{"n_layer": 25, "d_model": 224, "n_head": 7, "n_kv_head": 7, "head_dim": 32, "d_mlp": 896, "vocab_size": 8192, "activation": "gelu", "norm": "layernorm", "norm_place": "pre", "norm_eps": 1e-05, "positions": "learned", "qk_norm": false, "attn_scale": 0.177, "bias": "none", "tie_embeddings": true, "parallel_block": false, "init": "normal", "init_std_qkv": 0.0231, "init_std_o": 0.00326, "init_std_up": 0.0231, "init_std_down": 0.00326, "optimizer": "laprop", "lr": 0.00228, "beta1": 0.95, "beta2": 0.98, "weight_decay": 0.13, "lr_head": 0.00853, "grad_clip": 1.0, "warmup_steps": 259, "schedule": "cos", "final_lr_fraction": 0.0, "batch_tokens": 131072, "seq_len": 1024, "doc_mask": true, "train_tokens": 543300000, "steps": 4146, "dataset": "wikipedia_en"}
MLP neurons of a small language model. Each row is named by its layer, matrix (up: input weights; down: output weights) and neuron, and shows model dimensions 32-127. Each number is 500 + 40 x the weight over its row's rms, rounded and kept within 0 to 999. Numbers have three digits each.
After each neuron's rows is what it responds to, as a language model described it from the Wikipedia text at the highest values.

L9.up253:511487484496465497561499439497546559467488526495494517449391543471522485519527487545552467465469466476463564529505510488546512489545532503450464560544535464500527538493389548533487557500559503496463489510543480519541493549570414547447458507468498517468483488586516447500500560522531476453
L9.down253:457456530497505454480496481504474428480481473516540485586449498490490518538528463539483515555484496504504478544564488552562471500463555480488513561472539529443529570484491541453426455446481420665520477491516473388480517408520460460445529531489524460526478551456491505508517484500490479493
Description: Incomplete word fragments. Partial tokens needing a continuation: CJK/Korean byte pieces in parenthetical titles and word-initial fragments like Bog(dan), mid(fielder), diss(ertation).

L8.up17:471522580494523529447459480525518504499528479446528544508554516582451504452485461509507511525480457555518561524494487458504407496475621513461455543476489403558581456506488497491534525512537503483522509509496502489488511414532492331459509570462548483531512501480511456571492593461496524533
L8.down17:420496509501535532469549476539549500521486503486513556444536482397499557504489535500538515399533460449500527509530487518526542467463528518564437534485474388515507444496477483537479501423491472500464445540503512453486508583511488496523550498461472435567465498516529521469534524538469492525
Description: Conjunction after list items. Mostly "and" (also but, until, through, &) right after a name, place or list item, joining items in lists: "Fortran, Lisp, and", "Ward and Kent".

L2.up517:421435512477585520485463446492547513470555519480412516505486504459543408575517462524606481459532452555529470547546566529538513477492558491475506532543510499425565512517449513493550507478482542417493463510521519490506485500606530533467485551476467526436501490452447471500504516452516443512
L2.down517:498473559512509441475537484549482482504481531470495483501486433459528460530524495509484426440525455504484490604496490474512454498561483486438540580502533581469501550493488536533506485506480475379482542440432460525457466434517467530469518467554510485483534455516512501542511538448476508485
Description: Word-starts in data tables. First word pieces of names and terms, often in tables, infoboxes and census or election sections, e.g. election, population, Rob(bins), Roc(hdale).

L8.up146:486575459492536511554413456467511517475473537497488569492460521479502495538505476511505506462576534515499507508556495498533432412516590559466523451567507489490415572483523493453496506519519485474463445512560474494439536448511448429485560575508504522490489502513509503550545513487523512532
L8.down146:479461543522492443410530535526497509496472517520567513605501561548562454503544468507482418508489491496518457453575476465452529546508463488512460508444505546491527489516484487507510537476455476619517506432495514500470478569552487568513507511474479482457422507523534538481492432524472494485
Description: Row and sentence starts. Line breaks ending one table row before the next begins with |, plus capitalized first pieces of sentences or names, e.g. After, Wh(y), Gro(ningen).

L2.up838:451482503465490597497455468409559477492545521494411480429461498516512492443429483580537562455513444508475443541481523471487529451494545431489491502503484543416494506562445486482480485517526602414494494555520476488484496516467479500493461531456491485455483439551451495482526545512539503487
L2.down838:505524435480469538586498460489513484373426536563449525492460480510511500489529523539514527492509514526535512520494510461546500434453546492414419518473519512508552488506491539456513427539449446502487487510556468478465478475487454511463481599482423525475494513549524532454489484521469476551
Description: Table rows and name fragments. Line breaks ending wiki table rows or paragraphs, plus mid-word pieces inside proper names in tables and lists, e.g. Del-hi, Bro-u-wer, Marg-ari-tis.

L9.up838:516515522496516504554497403465579583409523559515463542478447491500510504480529512547583569505537489575543527528496531475556504464518553475459453548468527534455552521542502568526507560471509500472467481501580439468532518492447542579461477567559455462478502511543494426473483555460530496548
L9.down838:520505505492535419537483500526498497511512481511542500532476482463470513532517559475527468467552523512520480448508488536554504518493562527457473532478509508525490451494510541471492515506481434676475442543490451485552477487518465502467504480556494465453467591517527511460469547480466501481
Description: Token after multi-word names. Tokens coming right after a multi-word proper name or title, often a preposition, verb or head noun, as in Court for, Rasmussen used, Achievement Award.

L2.up835:460447476461575538503524505540477491518473423489447509466516558519496434537502514530511531522507462494560539531456581517480577494465438513520481528507594555513495518491468459501450479502505594513462496575530458439463501497438489409566486485511534504556456459460465492470468463440556512402
L2.down835:442480541530457517479512515464462493600505430538514514508543533451506460458505501444507527551470527540440503503490480456425457460561497512464475497495478497525479431519518537515515500557543443383564521500470490488525495486481529503603532430511515584533559507462575508494498499542480492499
Description: Clause starts and names. Conjunctions and relative words opening a new clause, often after a comma (but, and, who, when); also first names (Mary, William), behind, and mid-word pieces like er.

L9.up667:475527440420530484498432525464491481609513495507449505514453501498407504589477548524536524520472517540509432439497513505540444483470503432534516463494493519490480467456506478481443570473486552505506543529465518542501520522571515488519481539430549451479535420580447442490509542438446508538
L9.down667:489459440519440384494552505463505477324540463509499575469500509555539477504536454512462488512504517543502532499502482527513509501508441521466471520491502532495463491521526475526494477425470449479488547551593439454496467503454465530513486477560570506472485530514508518518552463545437492495
Description: Word-initial fragments. First subword piece of a word split into several tokens, often after a comma or in a list, such as copy(right), pun(k), Sar(gent), B(E).

L9.up760:443448516490491490465424443526488471500448434476491585478432508431513485446510513492467445494449553500462402520435517539543442490511512579478468505498483498522595536533441452475557460473434529506483449517547552467537529484597510470412460461521522450458504503513541511499543551521498424440
L9.down760:490435441504506456504485477555556560628505509499528422529558529471413496524426487508489394495434457517515492459501471511502536444471544459510537506467534533510497474532454486493444495423562485533462537563463492488485470556499460518414470459563551495550531477510467461468520493517499440499
Description: Word pieces in tables. Word-interior pieces and symbols inside tables, lists and infoboxes: degree and minute marks in coordinates (46°15′22″N), mid-word pieces (segreg-ated, St John-stone), ISBN 978.

L8.up362:497573477504471513477453503483526518485577585524497534476480533474434566498505390475509528504509456536416475574520522441508540484500568513509454517477528467494493551458488510507464544476554511485427471524509461474477503482500521472479463527478433432528543482502505499506574547557455493538
L8.down362:479442488562515556530521423560488496508476378488415485507510505490483416466518425499459397470469508613521561496502513572501502472541438463451477490455476513520485518490489505436587515495547474511559513492522487475558500490496474524605483494501468514575531518461561472538506467484485408539
Description: Adverb suffixes, plural-subject verbs. Fires on -ly/-ally adverb endings completing a word (continuously, dramatically, seasonally) and on were/are/have right after a plural noun subject (settlers were, alloys are).

L9.up512:455429537510544489515438497471499555557472517517457490531418464461485538516501510505545472491514497607448529525545562514502458428418500543496461493571532474406488481449453512473452589460552485491454484498459501500587516490523455493514490441531485456500500420500505501441469492505480521493
L9.down512:524567459523477463445530540527484478422466460511545551533520473524547464534542454564529453509492545400516537473469525522423519513532500472523517467504491501453470467517484471498495438475452432608518534466483526528474431575517445516507496517422505486509489594553553462540520486489457526480
Description: Section heading words. Words and = marks inside Wikipedia section headings (Station layout, Election results, Basketball career), and "was" after a section's opening subject.

L8.up860:457501521463522498474489455547514503500488522499497535492529433457521498517509536493528518458475503553516540534523553493603500528490599518530490575546493443532594534476519522545417499534507521477470438519477485396529473506575497485423520530479504491539495495456480451440543590519475522487
L8.down860:465586546451480462484416545534520507532521582511496505505454466561475472514435489504572543446480532533558473512508487460618434483458540471488527482549494473469530506500516442447522539514501559578483421486491548550507511446540511443460523474420562531551494451570481499454524551511517546479
Description: Sports and election statistics. Table cells, row labels and verbs in sports or election results, e.g. Total and Pld headers, pipe separators, and scored, played, debuted.

L8.up557:500523566499547515542441492455536480514503481496467546465505484520450478506484457495459530434487469501453542540426498519493502460507499505532508469523498574507488497482482468484458502570464543470439470522565394503422410526443492557420485500456474484506505489477474477474588524519476492438
L8.down557:472522542528497426482463561496526507524455500568560502483597468582513495481428429486558486555433473423436495513526461518540544548521445420455518537487471466480511555498488437499516459529439499567504506470536504468470435559415584555493488537531491481486535503523472545545500470555537485541
Description: Name-start and CJK tokens. Middle characters in Chinese or Japanese names and titles (鈴木…香), and first tokens of names, years or quotes after commas or "and".

L2.up425:505501522518457528542516517448510517481493489515508435479454552430506503489409477543486554537504477511490490525485518455412487524498493453493546568561552503473494490546536507460434513509411533456459575526557459484503516451423536550560458468440499576520461473498526475532464466520518470492
L2.down425:482483507511492550531518514534501521472505457497538475483508506459466493534486475482427478481526489472540517487479480492508504502509596463482529504573530506443406447478500447492543487528470559344532516488516516491501529512455545461536514429499535534430422497445502478502529489506510461523
Description: Word-initial fragment tokens. Opening pieces of words split into several tokens, where the ending must follow, such as dev(ice), pract(icing), emb(edded), Tr(ump), Ba(utzen).

L2.up779:505491521581493492472536512554490538492476522457493529507490479503517451523542503467522417504478523502494570453538458491527515501500559443483455522444555448531540510449500497510490592446440545495531499489474510575400444590484465566500510497521532377549400509526511463524539496520479474511
L2.down779:443474473510477500539443504554471498513554515556479491459447502496452478538450487440525592491496419519498483550575513573513493526480510446518555514519539493423526555489507445467513418533523500469484514554445474484564533443498608501501453558516465539412528484538447532538472450523532510507
Description: Word endings and Year. Mostly the word "Year" in award names and table headers (Album of the Year, "Year | Round"), and suffix pieces finishing words (continu-ously, pay-ments, s-ight), plus ° in coordinates.

L8.up148:424543509484504555524500445422495429470524537551494414488522479510550474474489469566476514503468472494480577576546525492456543478542523474473524476488571509492524526516522555495421490532420516415563498528505382502507486481464499460532491600443405514447484523476518501494470486482532491507
L8.down148:455518474511498387421548476503475512461476470492552467522482433491493501503520525499476501509490500423501524502540498505507527514553508473422509488515479510508535502482465540494488530485496408609462516537507514525503486512468410531496583573512491522531461544506582502510500441497519588549
Description: Word-initial fragments and table cells. First word-pieces of longer split words in prose (ass-essment, acqu-ire, rep-ublics), plus year or number cells right after table pipes.

L2.up873:462448473420511503472449468544540517497431523506510429502483461521622441456427514500478485490576475427519473488511491554507461420453503521534506512528509596497525505467460534503502524504510514504467472593554486478525499515429484533448457527521492480389496492547522512580464474524602489494
L2.down873:507584546529505462475528518476468491485452477546505570499520525435444496556527506530506485476452457499519555465508524520547494534527496487459542490437479485513442446501533453468470395516550496521536515425424519517512467430493583418490516523503503524501506558478468466487469501538430513500
Description: Mid-word fragment pieces. Non-final pieces of words split into several tokens, such as inc|umb|ent, Las Ve|gas and Lok|omot|iv, plus byte fragments of CJK characters in parenthetical Chinese or Japanese names.

L9.up410:466598499501489512509461547435522508487578517508523514468511509573490488482407483484540533428577497559437467541615531480497481414511479565514472492516471521520453503541488520456460460589498538479441334515551412473486447521498443465497512570531539492505454472477475490512555452513472492552
L9.down410:490495541575440468484540474492495517424499526497516458482506513476501461473496456447538451548496524532476479510509500488519510537481502440505525559546556498526481523476514555481536439451542521557463508508532492480473472556474500509439528565445464518537521574542535547480530483569534529519
Description: Clause and list boundaries. Commas ending a clause or list item, plus the word right after one, such as but, when, or a first name like William, Bill.